config.toml
num_hidden_layers = 8
head_dim = 64
norm = "rmsnorm"
positions = "rope"
rope_fraction = 1.0
qk_norm = true
init_std_o = 0.0
init_std_up = 0.02
learning_rate = 0.000924
max_grad_norm = 1.0
doc_mask = true
MLP neurons of a small language model. Each row is named by its layer, matrix (up: input weights; down: output weights) and neuron, and shows model dimensions 368-559. Each number is 500 + 40 x the weight over its row's rms, rounded and kept within 0 to 999. Numbers have three digits each.
Before each neuron's rows, "fires after" lists the tokens most often just before its 100 highest values on Wikipedia text that the model never trained on; "fires on" lists the tokens most often at its 100 highest values on Wikipedia text that the model never trained on.

fires after: " |"
fires on: " 0", " |"
L2.up2044:546533502510464457490492466511482463454505494531556451449502465475526505474520423442510539494444471499495469558478537399505539473470537501530520460518555513507505503460446488545446501520480461508453454496429419491474521550504571556464447516516423507513574555414516528497490527539474532527528561481525490511499466511535545522514558524482510468526439519521515471556512508568505410535494501517558514503510544512570446494533496481432469516474535422461569436502450484548570532570499570487474478531541540527496499493509469497512551502538431507520388485391560514448502528498445494498
L2.down2044:477542534470550419444546501511498526465420488594478496524525551490494468504525505460511454439487499565553525537521489488495470484487556513554491423484539566452503541483518453519524510508515487490473489430484491434403472521501445531471476475488514549507591525533521472508504468477472510540503482495470512488506469557490503524511454500484479467522521498540576481524591516479471464601587579486498532488454549396531502453500438474518491518504527491489525485508500550565531475480541561555637514500490565556542550529488481459498531499506422518543509457512495484523537464568474453540

fires after: " |", "|", "-", "\n"
fires on: " Year", " Date", " season", " Total", " Season"
L2.up1336:476502506448554564477438547526472474473443500559533440456573467553450579448558545539508517502485505546463489525511511542547502457497510502523511548455505514469488429469444548527524540517498514458520524558392511504567502478510477562457539506529461468514479551458463597505479499437483485494476538519511440527463553539569524481557563519417485467505510555507570483500480431485518549548437440457553512546580545554555506506464462421502537509418482516545480491519554474488549483557506527478484595554535511412474495458534444524414504553544508491499478533445447511436500554512508485486
L2.down1336:496550501495459554493475515528477464430485420487534446546523523511472567536533518532480479458554512475461488446487456477522532530454539517467470515511545492454446473570501531458495505461516553526552544475484501512562504525501488569502536537536530515482442411549522475456479454518530528521501502455538536473471525500501478461569485455468494524479487516541534470536533407503532509533566467489516533494580526515612487507468461579491543532492532553508488465542564489459492493481568449555432527552587547547562463507489461564463458528493548496510565494527497498551498531500479455505

fires after: " |", ";", " -"
fires on: " 0", " "
L2.up1311:556514506532538477502501491573518479453514483478555476553568533528505513515510504462514496562480489432495608500540602624415449407403450523491474487512528548486428549527493517543581475474470492437583511553495507496457486450507490587511477514507545534539464530479481492480478477517547506502507533549555454460478502550476545505506510485472430515522515438459497452505513541492454458486487443566533491491480509521533476478527520484499386567516520543508431480475463552465538498460498521427530472475462415462504526493531553515541562538518488531478562530515452541487540431538495464491
L2.down1311:453484424460470437523523483505540544575576535514506530535544506418576502484504518566498551542460582496590438543547525551463517489451417510483435554537554495466552509532498485522504453502462515538519550605523538482518475474543506505488510524502526480495455567521603519527497461490556464412469481457548532416437450534473445481484494517561474492519520459526497487474515502544456486508513450462556489563506466537593571518510552461477476499437493535544482508440611444455516491527462485509482532560543484525487491485516573516500462526520497500499546488495577516576535537542525497494

fires after: " ==", " ===", "==Career==", "==History==", " career=="
fires on: "\n"
L2.up1822:450465506507571505507409460492473474476477573456525494529475482472488556477460494572555562458524579517550450497538562468409474497543506484446488517393480543554484521471564533547503521457532487449544461575512447542530524544518559495502541506484483559447568560466489515473552525469516483478517464505459489521487505466534527434390577539479571478549523445510533531482544494500463563508521511493497482437474519448479473499454521504471383515432421444494540494534524473483486528432548548507539493547504465518485526432527510478450542522473511491520557557433513455467541469496481551543
L2.down1822:457515517473506489444502559535443751513501521476494469496482574560485536392511509486428500540481519507465508476521515476481494401505486511492465499527448512450503536558487488511491539512536576537570565421473502530553553557518443577540501481463466455512452496473466501528507411505508490487428548419541549486455455540460506555548460523524486494497441531497489403524496523508510478464472563507500478480468493472556531567510487489435488488501542506537536505511454429529483503461466496509552538482465514493507409577509439498531466471461516471532470491549447436519522499521559529454

fires after: " ===", "===", "====", "s===", " ===="
fires on: "\n"
L2.up1430:501535465462539572501459511501518467493545513504482436540491416541431458487504485449518575477475575510556497416506551534495508456529465503471426436503539536477446565446507535570449494426422503513503446553452394488489474529515481570536487488427405490472566543447575506408566453478466454483537557442529529444516471485468522456459497469489512438520406438514480439471459506564530550526487541481430461503544461518463452536491529461520498442522487472516560469561478521556462549553539549457485504531543470535465501505476517476447471497444534521436490481496464567476518525454477512439
L2.down1430:494493487529553515466536505531492751454566513490516532544489527447488413490509533489532509525466492542420503444483505554502487557514478499502547506496503473465574533466553523510513558476596492495499498470394563506497575431437478491481530559555505433525585498490450548484546573426487509490434536502494515455474531442478455465485568615452516492505515520493594496569466557469469486460438476418522466436483466482470504528512528536526546432522453481495538480505493568488520576541536509478536490427533492465540425428490461462456494420525491499536433420524514508517519541469518498489

fires after: "|", " |", "The", " the", " The", " Democratic"
fires on: " Total", " following", " hold", " District", " 1–0"
L2.up840:517530501554446512533515494487549474534506498567494508472484483509498495491529559448493506467534426495518566408482556513467513459455520494513562455481510550507415509503483509549488507440500407580461518434419512543550492491501530494539465509459485481471493564540498500482512466550453574460530525477581519526520486502507451530472512514465396438575434464560457529501455533442472583519512572569494458438503493538509489504475462522513511493587497521518526506425471559443547441440516481416462517502517513457499446483471507470516459521467499542472545511501478515491473513546549465439
L2.down840:517425483499449461536532584480485490483432462492507449538488442446488539512559528504443526526483527582511464458483483514483436598416444506558453526493508526520443531483502503514486469502465517518511474578474555482521442465501439466488480588551422518454487478545526577485442537505473557464573521524480473514540492539466495513578499493541504491530527459556476435444525496500572478596558517499506485551484523451552496517439491470471488568506559428520460488510506502467490435429535438558524471459514520496451467470535536495430487511415499494481547501441404443460550553614514385516

fires after: " |", "|", " the"
fires on: " x", " time", " Time", " X", " 10", " f"
L2.up583:501461467551429462476460442533567469568508553533415467471499551523516503446469492480497505497470505452439515465527506514525446533526510467484475469496490499478537570455462543505547538484450571505460560425529415483498514599538473470520531529557510489478550508484526488487517500480515468494548515549468584523438548470547478509508460535575448464488506583441514498553482469500567482425421562486542407559463521543502477454469529466555569527475505494501483426546600472509509484489512565528486474515508473489488528486482481480549513539538431466528484503517443502533531481460494452505
L2.down583:497467532453467532447507493465540556549504486530546499546392537477501528515526433471510540483567418533490449541438519542455509538562518519538483482440497476437524413524500556500492537484504482476531449501514510527496464459447437499488507502512459515475492501584491521460443500476471568472555451491494513519513518574493458534507494492482416467450538543486560532495464547428462466534559466508507480549489479556457545525422495480427516490505430481569432483523512447463534511445525492495454497530504578449525460515549529486519541474498440518489506511506513537491576465558574450463

fires after: "\n", " =="
fires on: "\n"
L2.up1668:474415442507535504482417493510469475509513573470489559485515441495499474526497477579536512562549575490525504432520538486454450436511541504499449459501506594554483428496507541529538482441516512550547526515499477544501513548453542515543499496448556545523543576494517488455507472478469509489527464427516527511590603462471490400538485481509472450510556485543527468551546555489497481517493516522567512423536431455504537532441452519501454525485503445534488518485537497463431488477548519521527486446485417541487508489599516500530569532449542509503567512448447567532475544473485548551
L2.down1668:556510555500522457396508541533499659481500481420516486507495516528505500519523484523462547512506557549453491457501506520596524455516488426496432404522508471519470494516467509582513441507511566550500563515533505526386521548512506565439492523491486477478527521438457502548492447479568480499513472463579520466440467475481545548495527575530467513450493464488521476528515534529476469456529502513474532456502413562550465534430524485554460477444493558531483478481524457509506537459484540515533560512471477487472451610456550516477541464476549474496463521503447484532502529524418541497

fires after: "\n", " the"
fires on: "\n", " city", " town"
L2.up876:491515516390524533498484500458502473466508523569543570497440502509534458495559493512454546511602505512485497460525427496520495460567556513560447535479510455480579478530409508522576532473524528527511472506467396488505510578473578463499497564511495512545552535494534530482507492405492509504485554515587586472494470510503466531552488514519484551489491530487504447539454535496518482530538536437515503517538517546537488576539462491503467453536568523463530469509421474448510473488479502473541544497517465518542505492520514498489498492475577472521557567459504540485478629493524476475
L2.down876:508503486478432497449508563498481545434507546475474454493533553483503517558508507530513512468458523464534482488457563561572452476551520483502498464468505491484433497457504530475498458511508527447475538458604493500569478481447462536453425526412509559488476497493500491482508476458424546485565518484558507420576445563481556493578508502515473485506570454478537454526534512519494455454520482500479470463504461545528369556484478483505474440472537461494455506543530537480508491456501518529490522545498463526457487551486464496459557496445508484481495477520489511572494510466377515580

fires after: "|", "\n", " |"
fires on: " ", " ?"
L2.up1900:520458469482511495496410440492546472488461474463481465486560467530506522500524523541554489508508566482533543502554541521421500530414512538472391474493483511480544483557381470442550488506455517529501480521568407496452486502488458491500497458540463517517412547587501535522489484473489574526528540522539500485524460537480476433512533486545563530569510573503516442486535568511500514580465557492478513570497469533561519507505463483561560557497473547513500461472544456448524451472507532483536502453488409499541536501486528572482495504492528565558481470535435477484556503492510474560
L2.down1900:473507463485463514479477544534523523465563614466541527430392542517529448484502512481538522553508523512489466585478547487510504475511516521484517458526536513456475559425470506443501516536530455484456523558534542541467563592545483538522458518475527427485525550443519463575516525539508420542493478515450511515507515430503535557512552553453541559504501432448477507485459490536518483469517501528531498510452506478500494466568458581463428551479470479461509462556522487516516475535558539411442499536480547451480526515534508496463427478482473510470448504430489452527543505524504545500

fires after: " |", "."
fires on: "\n"
L2.up1394:465530469542475543493502516514493485538495490482515557503510520533453450439528545531554536520455472458553552447562569498498571502520468490567496449487558552440509474550542539561466541505457559554478528532450482442540396534447529560529452549460505557456526451446459524445532529447594575539450460461548539428493459517516567472489560573433558496520523465458565435557419527493543502459421489447503460476518426474527534538461449529557454477531489514509530469530466472452520522452457458420477450453431476517468580461576549450463557548493468455546505490461485499528470511543478495470
L2.down1394:499510493496509523499500526503506999526505504464511513481502496494478486490510498509516500522469509492498499507531527514507493489524488503526513474511510511470517513505526545496470506502514512517476516504466505494528505483487487515518501530500521514511517498481492511490511509487491523505492510480520510488489502513489500515513538544473519506516495500510535483527516524494505488488495499458502511507511500503481502486486490526503484491520511508518505488520470477504523515512473486505505467497474489511468519505497551508459502530486509492516494476495510490506499534494501491505

fires after: "\n", " the", "-"
fires on: "=", "B", " sh", "A", " Sh"
L2.up1624:520455480512515458387431498512471470481482492520499503406521381508405495436512512543507511489553478485545579505521516476469546467537451520436390540460525559495476548455483539556540588477529444434515456456479460468488539546509540495564509437455426545458523574492453502503499487486516558483518591502516497412514443452529539615531581515418559493506537482499508402504430443482453494513455500488428452535484490489524539509532504502499519554511547477490537462467456556466563493475461465486500482465516455498578497514582489472544537526577455559518510465501471485493467461513463465443
L2.down1624:448473417548464504505489496525479624475488480464578540477510506494486528544554524581502517533495560502473523568483490591525471492509518531480468457469479520406475512415484455512465474549490533585514507523408489549483544553525445525469459527483563444442529540565547465474527487487504401534474448472494523500478561494458506506478560555458486517495542486497492531574498508514599503575458513536529544462452536539470476488503505477476512524503473416504520449505484499573514476561491455483549541481462494535482493485531488476491492456469539485508418518531429495578477507475528555472

fires after: "==", " ==", "==Career==", "==History==", "s==", "s==="
fires on: "\n"
L2.up43:522486523549554540531475468553483484482520603442438447577432488526470522445486493561555516539431426525576380502533516475484505504479448505419455473495521552548488535493517571583484505470499534543479468574479462518478504517484556500541543473533477489520472527476568473492506513459474490494564486513450449525526493542530554521421510496495471497540490391501473543499485506551441505497506519537469481489541544534453516463509490536530433516450439456476496435519477505515509584468518612487486505546475481536481489508497542538457514503458485493519497487495533546424468446537457579511
L2.down43:553479513484512538487465514596417772526490476497501538552549484525484501464564501522485500492450524456473481462485534557489528426498427442502499502477486468478520542537530477549531481466469602497529565489504493540578499497512468519505493507530503417445450511474524480462503432488480511476479536447493566449482479486511486521452464481486402473567474564461484529512500503441569491533461519561454473513520529478477481532494482506494476487538537462481543474485519496536562532428476481555482510468493481549499474569434456489480496513492496494502458536546467399540473491436567505508

fires after: " |"
fires on: " at", " x", " @", " 0.00%"
L2.up1936:572451542514538545498431496524507455541468511482509516450540541492549477486547460456540530560466550500571517519553446497459511492514485433523488534480527563519540509549508455493431591455506619520546498474398494449507478476481468534500512485502503462428463504466491534478566476486472539518517539447459519507456532421564469527478474494547503461515498451492448476518479474490538519509469528448512495511496467493488475444505526495556509493506453439448601438511571501539514475494455545501480533473534499414488592573493476486566489498528460507503527542464517494476431509478508464501
L2.down1936:499528510502496497513482538554538455525512481502491518453546532482448478595556411472586502506569463533537492497491495472497532495525497524576551517497484559472527542433562522429522483566536444449486448507533527462543550504459573511477516563494612443512440548424561487574522442540522468472529485484520482479480521533519498490555486539497548510434503465450573487415480448382502495577533555497500565521525466526515461503451518498472475516541504471530464483417506504462489463455499457560535541482520505504488505519529513543482431467568535572487515493495476461402534496509496425564

fires after: "\n", " |"
fires on: "|---|---|---|---|---|---|", "|---|---|---|", "|---|---|---|---|---|", "|---|---|---|---|", "|---|---|---|---|---|---|---|", " Upload"
L2.up1517:541451521563506565481447479480502469465434547490485462460518482528460529519554492419597517541503465471551548492479468505468533461489457495521489484519507473529534468538450490482564479469538513484511451566487511459530516488507508505502495498516419533469430546455488599529563472534503478542559471495530476510470567453531474540503517484495585479521493434556410405516483548438545478504509431521562473514490506464535547507514478480469442465532563443526595513479557586502521491489481453408530475538531465498524568501486476489532488492558543493484504465509559524476441471494480508429
L2.down1517:619523530529440496521483549503509609430510450488524492507450516460514543555563549489523473528554506602520452498525511465435429529454499519497413508558567576475457528517547449418533510437476493500525499542471523482559471468477518539482451531434566559504449551524527550533554539508483466485453499515430558506557509517496451500528511423461464516464465457620504515483534471503441511414544471621526542526474463468512508478486454501415505430494506518486496478503481525505530510449480448515509478522465443488433495465509538481519561502583502451563528425494520456436566533472515549452

fires after: " |"
fires on: " ", " 4", " 2", " 1"
L2.up889:499498520505464476475496500517530472465569487499480505569530426487485542407547503478580483485469374448446473500523571541533605484486510522476518490462454482569487499474478546530494506549436505495442532475519420534535515561456507521468521519564590493521438575472506483543530492494463445489474471518541454534460585507532581526500464508461473494516487491427536465549516540457465514494457551483574510510477461485483503500464468520443513477518504542421483523465490513448508522531489565493393539467449435517461520505479516519473491535498501435580492558517568552558538505484472507468
L2.down889:543483467396465418456522491537472746496559566437493520479525509466537559517460552584511508506534532544512538521504559568507485449485525516483460404512480474549510467524467488492555428512477473472502497475564493537457516463518443469500372479556485490540519535484568428485482453560507503519505488518519508453530454510517513528452445433438486501570502541455453513480520532536545529517540452526505532469566436526501552517506426559511496464560520508571427449520556480470497512476456453491514534541479502508474511447504501586520498485460520523480487503479499534457569506523483536572

fires after: "\n", "|", "==", "-"
fires on: "==", " Year", "==C", " Personal", "==A"
L2.up1836:522465534551503508475434436546500470478464487583421436456497492469544475431411496452507498447510451462507486493462460516461464516536492488513530464463512588504504452498500440517495496478488561466486497531566479474575517500498491431459533472507522550519496584506464562485569522432502556525559486508532485458493541425508489498486490501529494418461482487522523448531519585540485560514479492453508428487518477554495483515491479468494473491492468459435515518524520562521486435469562527494510474486505489495503528452555498484492490464461496455469536541449487398453483477523404464485
L2.down1836:582520527518479512434571511512491559495375453506476487465470464479583507493435506519434409440510491482540495580463435447527464495466438518531521451480546444570479495471521470498429470485482484523478463505591507475503417528566460492468549457513539486481539437528490508479534525504463490540571471487534534561530535483488484538518481507498419463404497520515472452584477558540480509535518471512599497505506536544474510469495506513537463505522530502512493497590547435532498470481546481507465484517545566533512463572575476506478566539519520467463528590490593463531575497589468449474

fires after: "\n"
fires on: "-", " |"
L2.up538:539467497498519510526507460503454482439496499466511551496506472473443481488490560533516572480479502492557509490540574540483541516474453499517423452559424477473419570402514561539536545517476545511507517526472493523560494495528494494478478535516528473478494480588432509459484496504532442478498539490418480454576524496511522479453541496429582457480518474470511426540442473505525539462464481514485411523482493569403496435488510516557450550518489525497517484481451466472569501422464460420514496510473500463482517570531457510498593505547497512478501473501434506539486599514489443511
L2.down538:489478407490465512499582560506466598586441476479541475524495573470484451505538513550492453519443526525442499569465485471525498481538527506491460440484495312472494521594527425458554491505435518546468564572543505549531500482482545511576472474527523407498513453530577535435523557507436461547488506518515509388520487488461519524431493463494519516483479511520458515524513628503508494479513545495482475429505482501493470470516442521538555441515484565542512555456470497566481476556582576456492520439518461507432361523490480483488471571559453482544479529541499578557494506502459558491

fires after: "\n", "|", " ==", " Total"
fires on: "\n", "==", " Total", " length:"
L2.up1093:581442463448500570563519487479510472553483483518486464450463551444440446479509509468508497519490494550484501542500487522534486490555488424534449447456498493542438551535429556514518497524516453449527510542470479509500480495565497474502502544551418506493514588521538528532535503411506517499481562488526429465473499511483498477507494525476529473556489541543528532485457505511518518509572496524521470533546520533561449464429594469450422486433456487455513487506482457491469516492497470522487558506480438581486539463462492521475451557573453510572456455480565475561511526486521502468
L2.down1093:539532537478437535553531537518479379527483496605468520505490586514509546531513498544551470440466483560512540486518494522500409530414491464545560582467460524551452491501493538527553517520537542491541504466515524404545451493503487472504516443567553494417534468495580526510452384542451502521537513496582539563500574522503541452528505472532500442487527504547485462508521651543445493440500464520497487569490491516550477458547473522514470432445533511467508555541439471506494487514518494511491467562491513529416533453504453453505502493461478531522458566510573470489439509468568465530

fires after: "\n", "==", " ==", "==History=="
fires on: "\n", " lost"
L2.up1246:484590523433500488554544507569547481534514579468570442485490407560486518533447466510539492522492522549539559476475578522486502549532489519509507534534515575525520560530470528504476495438501478600501451585450523430522556490571499528533477567433531508445468507537495583445480525446512499538444516574516465474510621499526441544475466457533548548496518428507454539552476529487483523585465472484515442524455511500500520559467412504524475544506474510505576474438491482414504505493408524471564536544520472482490502488498523541419512528498520558534530509547517517545429532500565546503
L2.down1246:594545533519468451454479518454491752566535536499531435495451474511533492522483524533486514435527555510527426536475519510530495455556487447478540555522522442490481463517540532510486476432570524493494561521479544574449525499480483471453477462493548530542503553475563454558487473459513557531555520475493516466516491556461528484544441546490524492490527494503608477462505496485520440479641536546533512432510521410464516479516512554525485474536508453571499471529483509550514514542499500508509488428446489480474473548474422511492537439454482559465506489465571517463457504488486495490

fires after: "\n", " was", " to"
fires on: "\n", " set", "|"
L2.up674:469535453499496536478569543569459466512487512520458532527559456509570532503522535523520517522451391546548560548499596511469514496497553477534482566473537490475429487527468551545496499469507518488502468453457540486472523484509496558519543542430491482478492520493501542463493501498540498522483471490550464555502531529622456526483538523489560453419468523464478500509472556436472485510464523539514468497528505464447497410517425433517500493514463468551507518490485504567552473476512501486513427529475430419495490505502493484576517475520534537481502413518525482513511514593506564439
L2.down674:482540389493467482488437468468532490503465494514552455562477473503529536559469530529479486499472456509509461442491495496533518495552504561580517458473468490533480419585566555504530513476530451513569548544470490478499477439441531513525494477522512509428411425528544489448455528432472496518454547471529543476532564516435484620515433441533533547542398551504497524517518548466500580444565468479541485452442460540481447524470574518489505521522495499507443489494588449412543490550467423511452489455474413527511502454548481443488459525551493529447458508506545493493479560584495508531

fires after: " |", "|---|---|---|", "|---|---|---|---|", "|---|---|---|---|---|---|"
fires on: "\n", " career"
L2.up196:515470566562528548569493481442490461474428483438486520485519479474432522422495566524459462569507447461484473493509447506552503477474578464547562502467455494528540437507459455449504556563465579558503532473527411509492498475492446495468487444555575475561510501459484459454482522466515463494487459479457507556533490433486498514477453475441448466516530505530525524559576511485489576416499401421414500571496560450470517420477454473505511503477469459435489537535499507462479489512498400509457530486477546445488486582456507505452455470527403470520458584466540508529471491525496493508
L2.down196:530553543518503536515612477394444654473497521494559490567468542472573492510447484474490489520520490536428505570497511504473481493457505493508512486458474507578458497494488464569450478494504411439491547436460555531465521529463530487425465517478540486536444576525518414532460518520478461458456514467473477494460515525510451529423520435499464541559498565531403550504523476497476433550532521494442510459498519481515523503513509513534539529516572526481500500468499509503474453429490497475472513476487607501528406478446510568489481451474517548480441514509563488500485492440522461505

fires after: "\n"
fires on: "==", "=", "==C", " List", "The", "==="
L2.up991:501490509529542568511482432537508460526460487526470456478502518480449481486531529491503482530549512472521381543467556570480509533601416533459473574464463498509510544527450538573518550379511482463518465480512447537549502525522505452548471515453443586533525558511462488491479501528503465488503491478472508449487492492520529479532581506468503459460585551516446525554472523507479483521553504517599500447559402482524522517478556542493500470443498493513579444414499433539576483491454416495538486495566576457489509513468499484464534544445483549526473442531481504544496476518489499469
L2.down991:554493485497490462475590511470502646460468489463499512451481503474496503433492494504386530424576546532488473507464486515503467418519432506556474520482598478492516465470504505589577467504499524458406485442537449507499535522545484469512455540501492453508513496505463496508483464489556485491476484550450489472495444540479516445493467502539452502495456439472475531504495527560481490485507563501571487464464519546521417479488517496569495599467564535570484531524449517524524536519503528524473484459536451521507466553554514436499481499471471502490458513521504534503471522532482456485

fires after: "\n", " a"
fires on: "==", " more", "===", "-c"
L2.up257:468495533514550501618452475552511469516538547555520456510515463480516537568523512483517542467522543518539510535437560467439475510481494457451496529463466509473513487511495542560511513420468496481558436523467424532505552521487470536490454548469499497464491531483524492488613496597466474466520499478510497491551581496476519484516553518404421502601418470533567459524524512501447583525499499426514491516578480539460495494467475443545436445524492479504501526553505520501520504479567526480461530579471441466500491468586478491470507508559478486519538504480507520505490519435464533486
L2.down257:434510537510464468448533495560466572473522445519536512482469444427493520573453564456540480453466481537424415460549482510478490502528511512542438500463518558447531491501543516525523553477417514530465472465493474448500502547559472481460511525536572428401508531558512464434494545467456513472455457497473481448521426546527597453535491541458533520502483455501522452506513553471442550469537514533495515484520518464513490485511485418496547476524423509488467464556477504494514504519490576461454525423572542519528411511577495497528493445536460466526539412471469461534551520470472501516

fires after: "\n", "|---|---|---|---|---|---|", "|---|---|---|---|", " ="
fires on: "|", "\n", " ="
L2.up1605:556517583527521506513429448459496474558512529498475431529515522472389458431477519549495559471536523436513491509515467492593441473472490434551475442503443568473512538502465448496488576477545536562499513447497447540491465481460433549449489505512495512485479540490492469534520447484444499491567535482504499533473461510496424501511516527531486518478374522447584509576516499443472566564490551425525475476566496532512463433455504452503474488505453458417547461470465545536475518495563455468528501470475460515598489489539603488510471455561471515545455543496517486552559462431515469512
L2.down1605:533433519493443525499534555459443769537540534464518530559442466555471497471450446487487509500462508475446507499521513491527507570512505498508542505548565494520574547450507484492403533565501551553412491502483559477514444424479395504445540563486580444444507483458537498472532582511486469513475478543425528511602525551502495483550502540482497483521580511492488520550507473513493479518508428533447494470522458480496503472496463508505431435473442538454533490419470491529453519440469524469533584485510523541516470493509492512412484416454490462530477438512539538547500496520561508468

fires after: " =", "|---|---|---|---|---|---|", "|---|---|---|---|", "|---|---|---|---|---|---|---|", "|---|---|---|---|---|", "|---|---|---|"
fires on: "\n"
L2.up1932:488449495487512495544469496518500484488484554510384511494498497464466464485524453548522490484463399479535573476507475529526508556484467517497419532546616517555489520430407494565511533470513555490551474444469436510496485528523524560504450506507487475499498473445538488491472532563457502428471589567507546497515448467539467485479593585481440461461560510498603510565517464508518519492480522470549446574545513536499532511504542486529491445568419504515549488507529508484509477478500483486475520527479490474567486535541555485516475450505500456520487519478485540461532521452510478552
L2.down1932:498527536519515457405516497427489839461471488449469473551433517413471425479522554481501541422553508448532512483514461491556431477528432469540475473518500463486490505518545434507525498533486554495483492512571467536478432495522503542465490494520515341449474527497482516491492531487481491517486523464476575501560487485465479507488562479469555485515478485507510527511534473574521499510596465512525559505553476543514485445583543555514520516510509527494481501495493473531478533462465512583491506479536554488473390509465526499463525443432563476573409460519529494486547505539509474520

fires after: " |"
fires on: " 1", " 2", " 0", " −"
L2.up2105:519457454553438559521494449524521465524506494488526471474626523469529483513526502403542518464463461487546484525493446465495524497479462444510472500441479489541513552513537480516443569529566510581465459501485493473464482514524523521513546570474429490449573494546514531472547524469485493469451557484474472517488482543551500540514548471507566505496443508557519491608533478495430464474464529500508519523535485481487474488456503495434483459504512485463569466501473496535455501497438545496545535506564548447447463563484442521503467462458540482528425512489539549411523509537432449477
L2.down2105:512582485507468557534463463564530486476506515464543476585525607614462519533520467509544454570533534544570479531509411505495430507564515443540550517435523563529563508491494495440491462477537468498465513511526489503474455495464478487561541464551559523452492496532465514506549494482503427437518468518453533482504498480604457504512504468565556456462518466584474482521601487468442491569418492466496439459486599473517518450495432469489551576566503451504513527472478528569506489516506488443486522428532519496455425560492432506566486516571470486425486481492528516480426500503566463495

fires after: " |", " on"
fires on: " 0", " October", " born", " January"
L2.up1509:500497454486461511502521459522498481628568519541560545524485459454552470446543578497530477522489495471553486468547439478476419474476498503492469576542431512528433480511471504527458553505473557532468501500464446584577511546524470454482504497503524511518402565445570446510582493544438544510495527493513522476531516476553451481491497460532545484560429535537456527565448483467521508428404483476497546493515476498479524503466536545467514517464510496475545489522482532517516549504490508494508495481531476493449517518486474551508553548549476504546481428540479503505504491448519500517
L2.down1509:511501459457506543464518452459505465480549410483514527568504541480554546502461526503464458480521447508556479499511426524503460506449481512525500515498538479540465499503451451512461527509508572605566537516454440498536512566526478504521445528527484544534513562521469549505494545499503496522506475486460492548483603518473451571466511480506467467542431509498457493479489491500541559461504419546515530493543521503441497501556480533471510490511501532551483539512553517470548544504497484533512526470504562532539473471515483470445530488465480420517493526538487432564474538525481428460

fires after: " |", " the"
fires on: " 0", " times", " double", " since"
L2.up213:499387464582451502542471539479527470543520536545530465490560506506543507483549567516595524537465479492439541476527477582493492497540494483510489501478530507548563450463439506510476584504535534469464457453442488526419541565504542490487486578495463460523505427437541457503472490501447533469466528440482465449491557425562585535498462477525453419445540474505483467525471503515541469422403475441563466564516517482518458478548530465420500464518478483453476446573506454475477548514503502493508573519465524419521555495499477426491519481496498413447429509489502500480437505479492419533
L2.down213:437506515486420507483518474526440484425543526499496509529582493442487563483512543534501453548497509578434456509468498495503463470517546569504505530472526532472491460506507541489490570536492444490475494514523502528524529457545505499501434556494520500488476465503520550539427461492518489504461507492515436461606565489505537640567525421466520463511464493526486448587526564483475474432502441463579414511476510529542461455529527445488405459516478596550517487468526491441524425477539475563574465524466549466530507481474452477513416522459507536445495478516532436423558509509535475481